{"n_layer": 14, "d_model": 384, "n_head": 3, "n_kv_head": 3, "head_dim": 128, "d_mlp": 1536, "vocab_size": 2048, "activation": "squared_relu", "norm": "rmsnorm", "norm_place": "pre", "norm_eps": 1e-05, "positions": "rope", "rope_base": 500000.0, "rope_fraction": 1.0, "qk_norm": true, "attn_scale": 0.0893, "bias": "none", "tie_embeddings": false, "parallel_block": false, "extras": ["capped logits"], "init": "normal", "init_std_qkv": 0.0256, "init_std_o": 0.0, "init_std_up": 0.0256, "init_std_down": 0.0, "optimizer": "muon", "lr": 0.0125, "lr_mult_qkv": 0.5, "lr_mult_o": 2.0, "beta1": 0.95, "lr_head": 0.00613, "warmup_steps": 87, "schedule": "cos", "final_lr_fraction": 0.1, "batch_tokens": [65536, 131072], "seq_len": 512, "doc_mask": true, "train_tokens": 600400000, "steps": 6602, "dataset": "wikipedia_en"}
MLP neurons of a small language model. Each row is named by its layer, matrix (up: input weights) and neuron, and shows model dimensions 96-159. Each number is 200 + 20 x the weight over its row's rms, rounded and kept within 0 to 999.
Before each neuron's rows, "fires after" lists the tokens most often just before its 100 highest values on Wikipedia text that the model never trained on.

fires after: "2", " July", " May", " June", " January"
L6.up1427,194,160,216,225,199,258,202,226,191,196,216,206,166,249,183,201,212,171,211,188,171,188,197,191,230,199,219,193,165,190,182,188,221,199,186,197,157,174,224,230,178,169,210,192,212,215,207,183,181,213,199,188,179,229,169,225,228,154,194,227,203,165,195,215

fires after: "\n"
L6.up908,234,193,203,217,209,217,192,197,181,214,208,192,177,218,196,208,213,190,183,217,212,209,182,193,211,197,216,196,177,199,195,193,192,167,183,211,157,183,180,193,213,197,202,216,201,222,174,196,174,222,237,200,222,182,204,196,212,175,164,196,172,216,206,215

fires after: " P", " p", " B", " T", " t"
L6.up732,215,218,176,199,187,182,205,238,195,247,210,215,225,197,206,194,205,194,211,189,171,215,191,216,186,242,193,184,180,224,169,186,221,211,219,221,195,213,186,217,194,217,206,167,157,207,197,223,206,208,217,186,176,186,164,230,252,208,213,217,210,176,215,232

fires after: " s", " S", " ", " res", " prom", "S"
L2.up241,195,181,187,188,206,217,209,225,190,169,188,191,197,186,220,209,242,170,181,206,203,196,167,207,159,194,231,186,233,193,193,198,203,205,194,188,189,210,192,220,172,211,197,223,186,183,219,187,206,198,198,185,194,206,196,202,212,192,208,213,203,193,216,201

fires after: "==", "==="
L10.up61,191,197,213,196,169,200,208,207,167,207,213,194,210,189,210,189,180,219,177,203,220,206,201,208,229,172,198,209,182,203,141,211,199,200,186,183,217,205,203,191,192,179,210,227,202,193,183,196,201,179,196,203,203,179,181,194,220,186,191,201,172,196,180,232

fires after: " s", " m", "r", " B", "b"
L2.up1402,216,181,207,222,189,223,202,183,197,181,209,195,200,216,184,209,231,207,207,216,185,219,208,191,187,221,205,163,235,178,152,221,207,175,193,213,181,174,202,182,202,208,172,220,217,191,214,152,183,203,192,173,178,237,189,204,189,181,188,204,205,233,180,204

fires after: " in", " B", "ou", " to", "et", "ud"
L6.up516,214,201,212,197,193,222,186,223,187,200,187,208,176,226,222,211,219,183,182,185,244,202,172,191,197,198,184,168,224,240,200,194,189,229,185,206,189,205,231,210,213,196,198,172,195,182,192,228,198,209,197,196,208,165,228,190,202,188,187,172,194,175,207,185

fires after: " N", " inv", " k", "ust", " V", " K"
L2.up484,177,195,177,209,196,236,199,177,189,222,213,204,225,201,158,194,212,184,220,201,218,222,239,217,225,168,143,170,223,186,225,228,197,206,165,215,167,211,187,198,198,173,239,237,182,212,240,154,179,219,215,197,192,246,221,214,197,165,201,216,219,205,208,174

fires after: "qu", " s", " count", " qu", " S", " Count"
L2.up348,203,184,194,179,223,237,201,190,189,183,208,208,196,211,183,232,190,183,202,203,202,218,178,225,177,232,229,208,250,203,228,176,173,212,207,179,181,190,187,244,214,187,167,185,217,187,183,185,203,213,212,203,188,213,174,222,210,225,210,226,235,231,211,202

fires after: " the", "ver", " The", " l", " a", " f"
L6.up374,226,194,204,202,195,201,200,200,195,227,219,232,173,213,200,246,204,205,202,179,191,215,196,230,201,212,167,194,200,191,208,218,210,200,193,198,185,204,178,224,219,211,164,228,209,228,205,224,206,206,203,184,250,209,187,188,200,241,184,201,179,211,182,209

fires after: ",", "\n", ".", " M"
L7.up240,181,230,218,206,179,174,210,200,206,179,213,208,201,175,176,196,162,202,202,182,194,204,212,214,203,213,198,204,181,210,153,192,227,210,178,190,192,161,207,184,208,218,215,205,201,231,190,213,200,189,146,190,198,191,196,204,221,209,187,205,200,167,205,233

fires after: " in", ",", " of", " At", " L", " O"
L7.up744,197,161,207,171,184,192,173,205,178,218,219,216,206,213,195,158,205,192,185,189,251,220,150,227,207,191,167,197,194,179,189,204,200,222,152,199,177,194,190,176,214,202,211,189,196,208,198,189,201,205,193,223,209,193,185,179,195,207,200,186,198,178,219,207

fires after: " S", "g", "ac", "iv", "s", "im"
L2.up145,173,194,178,194,168,228,233,201,176,215,198,192,219,204,212,206,171,177,229,181,183,207,211,179,193,155,169,196,247,215,158,201,214,203,202,180,179,213,245,205,208,208,234,175,218,229,174,204,206,188,208,207,187,172,202,223,254,219,170,213,163,206,240,201

fires after: "\n", "-"
L7.up233,196,210,202,208,228,200,208,179,200,234,222,144,196,194,199,201,219,173,217,223,197,212,194,223,218,175,201,179,129,164,203,211,186,218,224,178,198,185,208,208,193,217,209,198,227,223,202,173,178,227,182,223,218,174,212,226,202,191,210,180,201,183,196,209

fires after: "'", " in", " from", " to"
L6.up256,201,226,235,232,190,193,194,185,214,177,218,199,206,248,197,193,188,166,184,210,185,190,184,202,198,225,176,170,189,207,222,224,162,228,192,208,209,209,218,212,224,239,235,208,194,210,194,255,176,215,174,185,182,191,189,197,183,175,153,202,147,196,210,196

fires after: " M", " V", " c", " v", "ag", " inv"
L2.up22,172,203,208,181,206,225,231,192,170,216,256,178,220,185,183,170,253,205,194,171,213,226,200,218,211,218,196,209,191,208,259,197,195,205,198,181,182,219,176,213,224,188,212,233,194,188,224,170,229,239,208,219,200,195,230,221,196,203,187,170,172,164,168,195

fires after: ",", " as", " is", " was", "a"
L6.up751,223,191,218,150,211,211,179,200,216,175,215,183,214,202,212,194,212,213,200,191,183,179,203,190,177,218,209,205,213,230,193,200,205,185,188,194,227,181,184,211,209,227,192,218,192,184,180,170,185,203,212,186,184,198,224,244,189,219,183,210,210,200,210,160

fires after: " D", " S", " d", " M", " P", " B"
L6.up568,191,187,166,232,191,205,197,213,247,196,185,204,209,242,205,202,199,182,190,172,195,227,168,232,230,174,213,194,177,187,245,193,179,179,195,184,215,200,221,197,205,214,191,195,187,255,196,196,186,205,246,190,181,186,155,208,216,186,172,200,209,228,217,165

fires after: "\n", ".", "th"
L2.up390,216,207,198,209,191,224,174,162,175,158,198,198,206,188,217,211,180,201,193,230,211,201,197,202,215,189,213,229,230,193,199,179,218,254,195,194,203,207,199,195,236,175,218,210,196,195,168,157,218,220,207,174,191,192,199,194,177,187,238,192,191,170,203,175

fires after: " c", " C", " G", " dec", " V", " Fl"
L2.up123,200,236,201,155,229,199,200,183,172,215,237,154,197,189,179,206,188,200,209,174,199,221,191,199,192,208,226,161,237,215,242,185,220,202,208,174,211,217,197,187,217,195,203,215,172,146,210,192,205,192,171,183,196,202,189,179,157,204,201,185,182,182,190,169

fires after: "2", " ", "9", "1", "7", ","
L10.up1165,183,205,194,215,211,185,214,227,202,159,213,174,191,195,186,211,225,182,177,221,198,183,218,193,207,206,198,162,198,152,197,213,235,181,185,185,198,201,159,186,215,238,185,202,261,222,206,199,207,219,169,158,191,189,172,176,202,225,219,167,188,207,226,190

fires after: "at", "ag", " Par", "ur", "he", "erg"
L2.up595,193,190,197,176,210,213,183,197,224,199,235,213,223,218,203,216,237,202,206,197,224,194,233,180,199,206,169,217,182,178,192,225,184,215,185,211,172,210,208,216,191,191,234,237,197,228,180,208,207,218,189,194,205,194,204,170,226,189,163,199,191,189,202,206

fires after: " w", "2", "4", "3", "6"
L2.up1365,198,212,212,172,217,231,175,229,199,218,206,198,234,172,185,218,226,189,237,191,154,228,231,171,170,217,165,177,208,187,201,221,223,189,178,228,197,205,197,212,168,214,206,228,170,208,237,188,212,198,208,195,205,194,190,182,200,199,231,215,215,186,199,233

fires after: " ", "–", " ("
L10.up1085,215,198,205,185,179,217,201,205,217,211,204,181,201,177,171,200,204,179,201,186,212,172,204,177,237,205,231,203,209,209,243,186,190,221,224,187,197,220,209,196,213,165,208,203,207,185,253,231,193,196,196,213,195,175,216,223,186,186,220,204,216,186,219,253

fires after: " Count", " count", " s", " M", " S", "gram"
L2.up283,197,191,232,181,235,198,196,230,222,182,177,174,214,229,213,192,203,172,196,204,213,191,228,190,230,182,227,169,215,194,201,181,177,184,207,166,235,212,207,233,170,210,245,216,192,214,231,198,185,148,185,195,220,214,186,221,253,172,176,232,188,220,200,193

fires after: " V", " v", " H", " inv", "v", " M"
L2.up60,221,235,174,203,224,219,215,181,165,204,203,222,198,186,174,179,188,180,216,203,204,209,224,181,208,195,152,197,223,199,208,194,196,207,199,193,211,218,212,184,255,141,232,199,168,205,223,201,200,219,224,188,171,225,201,206,194,203,172,194,128,180,177,199

fires after: " ", "9", "0", "1", "–", ":"
L10.up434,194,198,200,171,193,200,179,210,247,219,215,184,204,200,187,213,199,192,212,218,205,169,154,253,215,205,203,220,240,193,226,214,220,240,231,229,211,196,214,188,212,193,212,209,181,182,176,191,213,211,213,218,217,197,222,213,221,245,215,217,188,201,203,251

fires after: " S", " N", "s", " O"
L7.up1475,208,190,217,189,185,223,193,221,203,205,174,204,200,204,247,199,188,206,215,219,225,218,191,216,207,184,202,214,184,179,217,243,185,230,196,202,230,184,182,204,203,212,218,203,183,201,162,194,194,147,186,179,179,221,173,196,203,171,213,155,217,180,197,211

fires after: "0", "2", "8", "1", "5", "s"
L10.up793,190,202,199,191,232,188,189,200,202,187,181,201,175,210,210,207,176,175,182,195,230,226,224,158,239,205,197,201,181,214,187,205,208,209,217,218,212,227,191,205,195,229,227,212,198,199,205,175,196,214,212,220,164,189,170,178,183,203,211,177,207,189,207,228

fires after: " N", " b", " n", " W", " w", " E"
L2.up1148,192,218,169,202,208,219,193,166,193,194,199,211,219,229,175,189,194,209,227,205,192,262,215,201,180,224,188,198,233,208,223,200,221,211,217,197,202,196,179,221,219,208,213,209,196,184,200,225,187,201,182,196,203,200,206,213,231,214,215,185,213,215,204,192

fires after: " S", " g", "ac", "s", " Is"
L6.up133,173,145,194,189,223,253,195,185,207,179,186,183,236,213,201,171,208,187,198,186,182,210,221,199,204,197,181,216,203,203,194,219,194,205,213,216,176,171,220,221,178,181,198,199,200,204,202,187,192,160,233,195,190,181,231,203,215,193,186,178,206,231,226,197

fires after: "in", "ad", " sec", "ust", "lect"
L2.up312,159,189,208,192,196,226,179,209,188,184,230,203,182,193,235,199,234,225,231,212,219,188,181,184,224,178,201,188,244,188,204,235,170,229,218,226,190,191,226,177,208,183,190,211,190,195,191,182,175,218,209,208,187,203,196,191,221,189,184,212,167,208,192,195

fires after: " B", " O", "f", "u", " b", "ar"
L2.up600,190,202,188,168,197,197,176,144,183,195,188,188,168,244,198,222,229,211,168,192,199,207,215,239,178,222,189,200,205,216,192,215,196,225,198,193,204,177,235,206,203,190,179,187,209,220,198,208,192,201,204,191,165,216,203,213,214,234,187,190,203,191,184,214

fires after: "1", "3", "2", "5", "0", "8"
L6.up300,184,220,230,171,177,237,186,209,203,187,231,201,180,176,192,186,229,195,191,191,205,195,209,240,220,195,164,170,217,181,188,219,182,242,171,163,193,222,218,215,208,188,180,202,233,199,171,211,203,192,222,168,199,170,194,192,190,207,185,238,202,171,181,190

fires after: " ", ".", " number", "1"
L6.up250,216,177,196,178,207,222,177,214,183,198,177,212,218,186,204,219,221,221,199,217,192,227,183,235,189,209,207,224,214,219,199,220,202,217,188,198,176,166,207,158,222,204,202,189,197,203,185,192,197,215,236,207,234,179,230,220,172,216,232,188,171,166,193,185

fires after: "\n"
L7.up663,211,188,185,238,195,208,186,167,197,220,244,179,141,185,186,211,203,192,199,181,220,220,222,213,193,211,210,224,167,222,148,207,201,188,192,232,195,209,204,254,189,200,214,196,203,172,201,191,202,232,199,186,224,187,205,186,221,168,192,215,184,190,191,201

fires after: "\n", "\"", ".", ")."
L2.up1240,224,185,197,237,200,232,162,200,185,145,208,196,171,161,166,188,169,208,192,210,199,193,224,194,209,181,200,187,224,183,207,179,173,200,152,198,174,205,188,208,182,213,196,197,183,172,198,164,181,207,191,178,197,188,203,184,207,186,216,192,167,191,204,164

fires after: " c", " G", " M", " m", " C", " S"
L2.up1388,210,254,226,222,192,264,215,211,207,208,178,179,191,162,221,151,222,174,201,210,194,191,203,196,158,201,208,187,228,183,193,225,175,159,188,204,215,195,208,216,225,213,212,213,218,208,182,184,194,206,198,216,206,200,215,190,201,167,183,183,208,222,179,194

fires after: " M", " Mar", "ig", "uc", "l", "ort"
L2.up1247,206,201,170,203,229,187,182,212,206,217,208,195,222,149,201,192,180,195,213,177,194,229,188,217,221,193,183,181,173,203,231,220,210,207,196,201,203,197,195,202,221,176,182,203,192,204,186,188,241,182,219,199,206,219,216,185,227,227,207,208,170,182,193,193

fires after: " R", " S", "en", " s", "on", " O"
L7.up909,206,175,190,200,210,199,179,174,201,214,186,232,195,185,249,229,209,176,177,215,195,218,217,191,209,221,222,189,202,177,168,228,188,197,216,198,234,203,195,203,192,184,197,194,155,198,185,221,178,189,230,208,155,244,186,216,245,212,211,191,224,237,172,179

fires after: " B", " O", "O", " sp", "B"
L2.up1127,166,185,234,220,185,171,200,141,187,191,200,194,188,231,199,224,221,192,166,188,214,232,215,203,172,196,176,217,179,203,168,201,216,198,198,211,208,186,191,217,208,208,202,213,166,206,178,197,180,189,188,173,184,188,216,186,206,198,192,217,184,173,183,201

fires after: " at", "\n", " of", " by", " in", " for"
L10.up1450,196,180,234,221,207,208,210,206,215,232,181,184,173,204,214,204,215,169,226,165,199,193,210,210,168,194,211,173,185,214,189,192,205,203,203,207,186,222,191,235,173,177,204,221,220,182,211,206,188,172,174,152,186,194,192,157,208,182,224,182,235,151,212,219

fires after: " ", "\n", "1"
L10.up1350,181,172,207,157,211,154,184,181,215,193,187,198,215,208,198,189,202,221,190,181,194,203,240,160,254,189,220,222,221,214,204,189,218,208,189,205,215,214,180,231,206,152,207,227,187,169,196,200,198,198,176,214,169,212,176,200,175,207,216,189,207,191,208,205

fires after: " d", " l", " sc", " D", " Sc"
L2.up322,201,164,201,159,212,204,171,211,164,203,207,195,215,180,197,204,170,184,208,241,232,224,231,200,166,199,196,211,179,218,206,193,189,228,166,165,185,200,208,194,233,204,200,216,190,163,211,224,225,194,217,200,202,214,191,175,206,232,193,229,184,176,206,182

fires after: " l", " L", " B", " S", "B"
L2.up349,207,186,192,223,187,202,198,198,227,203,176,160,218,210,195,197,202,210,202,196,205,181,161,193,216,158,194,200,250,196,174,210,196,170,182,202,230,186,150,220,195,169,195,218,186,259,225,203,181,212,229,194,187,194,192,221,193,206,188,197,189,214,189,196

fires after: "0", "8", "2", "6", "9", "-"
L10.up823,188,182,196,190,207,204,189,182,199,233,204,245,186,161,202,199,163,209,170,222,231,181,226,202,203,183,176,185,188,145,194,202,217,208,166,228,224,212,229,216,198,222,231,185,214,213,197,191,185,177,184,190,192,179,184,169,173,208,179,182,210,196,209,202

fires after: "\n", "==", " (", "===", " \""
L2.up968,193,169,199,207,225,227,203,163,222,234,166,184,202,167,208,202,207,208,212,189,211,169,214,196,215,213,203,233,206,199,215,194,189,182,199,188,187,161,210,206,145,192,210,212,192,192,228,173,193,206,178,243,197,191,223,212,228,201,199,213,190,186,210,206

fires after: " N", " n", "|", "c", " C"
L2.up1078,186,215,176,168,218,182,206,194,190,210,191,196,232,192,175,189,198,204,270,188,213,222,191,206,184,175,234,179,199,209,220,210,215,172,172,206,200,152,201,208,214,206,184,206,173,203,187,220,217,190,168,213,214,153,180,215,193,220,192,182,190,207,191,206

fires after: "\n", " \"", "-", " (", "=="
L6.up992,211,172,208,208,242,204,204,219,245,198,161,156,186,184,192,188,219,181,213,205,203,209,228,212,205,185,197,195,196,163,208,197,191,177,186,199,186,199,193,205,171,205,224,222,210,180,232,206,161,210,179,221,195,155,183,215,204,187,164,186,215,187,179,192

fires after: "9", " in", " In", "In"
L7.up853,185,179,200,160,185,175,182,215,199,198,197,188,221,206,221,199,201,188,180,199,209,201,200,176,224,191,202,187,208,178,188,207,173,243,172,185,191,194,204,208,209,195,206,201,206,201,212,180,210,225,189,172,203,220,202,185,192,180,198,195,154,189,184,208

fires after: "\n", ".", " |", ":", "===", " ."
L6.up26,193,191,208,189,177,190,185,245,206,192,205,199,194,209,191,162,196,228,184,189,181,197,180,232,241,222,191,204,210,187,200,213,213,214,180,202,167,145,176,184,198,213,229,221,183,225,187,229,160,184,196,175,202,202,241,196,233,194,177,198,179,198,198,239

fires after: "1", "2", "9", " with"
L2.up100,180,191,198,201,220,172,165,216,206,209,196,184,205,203,196,189,227,174,234,204,185,209,184,197,196,215,210,200,180,223,163,188,184,223,204,168,189,194,198,188,229,184,176,169,225,222,166,187,200,196,192,195,207,196,191,179,182,189,205,176,155,205,187,180

fires after: "b", "ec", "c", "ab", " res", " B"
L2.up402,191,200,194,222,227,181,162,221,175,227,201,182,191,218,193,202,206,172,211,212,171,204,221,197,199,201,200,174,192,218,171,180,195,193,230,219,180,192,198,190,204,230,186,221,221,157,209,197,185,209,184,195,177,206,173,196,166,204,244,209,192,199,164,192

fires after: "\n", " d", " tr", " B", " ch"
L2.up665,203,202,187,195,145,193,199,178,181,205,210,207,190,183,222,183,208,192,183,212,236,165,214,184,204,140,197,182,231,167,186,220,182,240,214,189,198,218,198,205,195,187,197,220,207,186,165,230,179,209,229,205,183,205,234,217,196,169,192,164,181,205,216,153

fires after: " Ch", " B", " cl", " W", " H", " ch"
L2.up413,197,242,216,220,212,188,154,218,241,201,216,233,165,204,156,204,215,168,171,193,210,200,208,226,231,193,197,160,183,169,186,216,180,167,216,193,200,163,175,190,186,213,196,191,200,231,215,195,212,186,192,198,206,200,184,199,192,216,186,194,190,197,218,179

fires after: " s", " n", " gr", "an", "n", "en"
L2.up441,187,187,217,225,230,244,163,146,186,221,187,209,195,199,202,194,201,187,237,179,214,200,197,192,196,225,172,227,203,180,176,241,208,191,201,164,186,179,173,198,214,175,197,241,202,248,181,193,209,212,195,220,188,205,189,229,220,205,197,189,210,235,205,211

fires after: "h", " ar", " Ar", " B", "ort", " H"
L2.up1096,243,228,186,173,222,213,187,224,221,212,182,197,192,190,169,186,220,191,204,221,205,182,212,206,220,204,195,158,211,187,201,205,241,196,194,230,197,215,195,223,189,250,209,222,215,232,225,186,215,196,192,203,194,195,197,207,235,183,189,217,217,196,185,190

fires after: " R", " as", " S", "y", "un", " Par"
L2.up1087,218,169,194,157,211,191,239,198,218,202,168,182,206,173,200,197,207,192,206,201,193,218,202,195,195,219,202,205,222,191,173,203,206,197,179,211,205,191,206,231,197,170,174,186,168,185,159,179,205,140,238,216,182,229,200,197,194,195,192,200,167,196,209,180

fires after: "===", "\n", " ===", ":", "=="
L10.up1523,190,212,225,218,167,207,189,186,180,189,185,180,189,212,237,182,175,238,180,185,174,192,197,181,213,182,168,206,243,221,181,194,184,180,203,202,199,203,198,228,207,209,226,218,235,193,199,189,184,200,219,191,225,198,209,199,163,187,203,219,184,198,201,236

fires after: "\n", "2", "s", "-", "1"
L7.up392,184,171,171,225,228,214,205,184,191,199,217,216,185,168,225,229,208,198,173,235,189,183,191,221,216,219,167,217,178,163,195,227,206,212,203,192,166,195,172,195,222,212,196,199,213,214,231,238,179,198,207,186,211,204,194,194,183,206,195,199,215,223,196,231

fires after: " C", " m", " M", " \"", " U", " N"
L2.up1106,209,208,221,180,215,203,222,193,204,198,195,203,203,183,215,156,226,200,224,210,218,179,160,233,223,188,188,211,213,184,185,222,217,161,180,212,215,219,207,194,196,168,223,218,175,182,187,184,224,216,179,201,208,213,188,169,194,205,199,177,162,218,194,218

fires after: "==", ".", ":", " ==", "===", "|---|---|---|---"
L10.up782,208,170,204,187,211,179,163,168,183,158,188,185,174,211,218,214,198,203,231,205,201,183,193,197,216,203,171,192,198,145,201,204,193,189,172,215,201,184,178,214,152,154,199,209,209,216,182,196,188,181,179,212,169,161,197,193,207,208,200,233,180,158,202,196

fires after: " K", " B", "k", " T", " C"
L6.up36,241,235,189,189,144,207,194,217,186,206,164,203,178,209,206,211,208,197,199,191,192,211,183,189,187,222,181,204,225,185,176,202,228,209,181,208,221,212,210,217,220,214,252,215,169,216,207,221,222,165,202,177,192,183,216,188,200,206,229,187,214,166,181,206

fires after: " at", " to", " At", " in", "t"
L7.up222,212,205,226,170,205,222,173,213,191,204,221,195,174,198,171,223,181,155,199,210,190,194,183,164,210,222,181,175,217,195,140,210,226,209,208,201,170,188,167,225,225,215,231,224,212,162,196,156,175,194,204,157,184,178,165,168,205,212,205,205,205,202,202,182

fires after: "/", "o", " g", " C", " c", "-"
L6.up769,203,212,231,227,198,201,238,205,207,189,172,177,156,207,204,168,181,151,210,221,211,211,181,175,196,188,195,176,202,194,175,202,234,178,234,208,228,167,223,217,171,220,231,191,219,223,211,197,197,209,251,220,179,194,218,192,172,211,213,204,221,197,181,178

fires after: " (", " B", " was", "ow", ",", " dif"
L2.up65,201,205,223,184,181,202,203,194,203,220,199,186,174,178,188,182,205,221,207,178,180,188,220,221,183,184,196,215,231,198,201,162,186,194,185,208,229,182,200,223,217,211,237,215,192,200,179,198,190,199,197,181,226,192,216,198,167,187,197,204,215,208,177,179

fires after: " d", " D", "ak", "D", " L"
L2.up451,180,183,224,179,227,221,176,205,218,252,257,182,236,205,193,196,235,204,217,237,209,208,218,189,177,207,173,217,192,214,198,187,179,208,184,237,177,196,190,194,196,256,212,216,211,180,191,195,227,210,215,213,234,212,184,182,207,207,228,191,211,163,203,219

fires after: "b", " n", " N", "ant", " d", " J"
L2.up688,219,213,212,165,212,197,219,185,164,192,193,188,194,207,183,190,177,183,231,191,195,207,187,227,194,191,222,168,177,192,179,196,180,196,179,202,173,156,212,198,244,173,230,218,207,180,185,166,198,217,211,197,210,181,173,175,204,206,222,205,199,227,221,197

fires after: "9", "2", "1", "4"
L10.up972,213,172,199,222,212,175,219,206,220,176,208,203,184,206,203,200,217,174,220,217,239,192,197,196,205,197,176,193,196,191,173,205,207,178,226,161,208,185,212,220,207,217,181,180,208,187,200,180,200,182,168,172,190,165,227,187,191,214,204,217,178,214,204,171

fires after: "ail", " tr", "ad", " ch", "re", "ra"
L6.up901,224,219,158,196,180,188,238,201,192,215,213,194,207,171,174,165,203,210,179,194,204,187,191,186,256,186,193,224,203,219,202,198,194,201,187,214,197,210,187,241,189,202,196,200,186,213,203,224,183,198,205,220,226,182,237,211,170,189,186,207,181,212,230,204

fires after: "0", "9", "2", "6", "8", "3"
L10.up582,204,189,187,196,189,213,191,173,217,163,188,215,202,215,196,213,186,185,160,211,260,156,202,206,182,214,192,215,211,229,181,230,203,227,200,209,215,184,193,222,223,168,183,202,212,179,183,201,195,201,173,200,202,174,163,206,198,202,219,196,194,224,194,206

fires after: " the", " p", " f", " charac", "ater", " d"
L6.up1112,219,214,202,208,166,192,221,242,222,208,211,222,167,201,191,207,215,208,201,179,210,186,221,220,211,193,187,223,186,209,197,199,202,189,201,196,175,222,191,194,180,201,216,172,209,215,211,215,163,210,192,216,190,222,206,180,209,245,183,223,190,209,200,237

fires after: "1", "3", "4", "0", "9", "8"
L10.up901,202,169,202,168,185,203,190,176,262,164,195,186,218,206,195,183,195,196,188,224,218,200,216,177,192,213,205,195,216,201,192,214,190,191,186,214,235,199,208,222,210,181,222,189,188,213,200,220,200,212,208,219,189,178,175,196,205,228,198,220,196,228,164,205

fires after: "1", "8", "6", "0", "r", "2"
L7.up839,184,192,222,211,191,225,199,217,161,186,201,215,210,173,195,214,213,172,215,209,185,199,217,168,200,186,208,220,233,182,147,205,170,183,196,199,191,181,194,186,193,248,181,200,214,204,254,183,225,209,178,182,193,222,173,228,188,189,192,213,203,213,201,198

fires after: " K", " C", " |", ",", " c"
L2.up1352,210,210,194,189,179,209,149,225,199,215,169,210,202,188,220,220,192,186,197,211,231,193,186,179,178,189,208,204,201,204,194,223,212,163,180,171,219,194,191,190,194,216,233,198,218,239,182,207,148,167,168,195,195,167,175,183,215,181,197,184,191,200,152,164

fires after: "\n", " as", " is", " was", " became", " also"
L6.up1137,197,194,224,184,198,175,200,163,208,224,195,218,201,219,166,143,216,180,183,222,224,206,200,202,232,201,194,193,166,212,200,211,197,198,208,191,191,214,212,220,194,186,208,203,209,184,200,187,168,201,186,208,184,221,179,188,164,212,197,194,188,200,225,201

fires after: " at", " As", " as", " In", " in", " At"
L6.up152,201,209,226,148,186,199,171,217,172,220,208,192,213,200,187,209,214,194,167,204,222,194,195,170,205,184,187,211,233,223,185,150,209,235,190,185,183,214,189,187,203,222,216,239,187,192,223,196,202,183,215,232,196,216,210,171,176,209,199,194,184,180,196,207

fires after: ".", "\n", " D", "A", " R"
L7.up1239,253,201,206,207,190,202,194,201,215,182,197,209,157,176,186,172,179,204,202,209,186,212,204,256,197,185,226,201,204,174,169,217,192,162,192,224,188,183,180,206,159,227,196,207,220,184,209,207,195,213,205,224,205,192,161,187,230,183,183,178,179,226,205,225

fires after: " M", " m", " cap", "om", "8", "5"
L10.up779,163,238,247,183,216,196,211,217,217,197,195,217,195,191,217,189,210,211,178,232,181,208,195,210,224,193,200,173,186,168,184,211,200,216,181,185,220,189,197,202,215,187,219,217,222,204,217,201,222,180,214,212,201,203,212,191,182,205,195,213,179,185,188,179

fires after: " S", " sp", " p", "P", " con"
L2.up291,192,158,177,220,204,194,197,188,217,216,217,222,219,225,203,215,235,188,193,202,208,201,214,195,201,215,207,202,167,192,191,207,231,176,203,163,199,194,227,231,194,207,179,172,216,167,219,198,147,189,200,178,204,205,180,194,206,215,186,232,174,211,198,217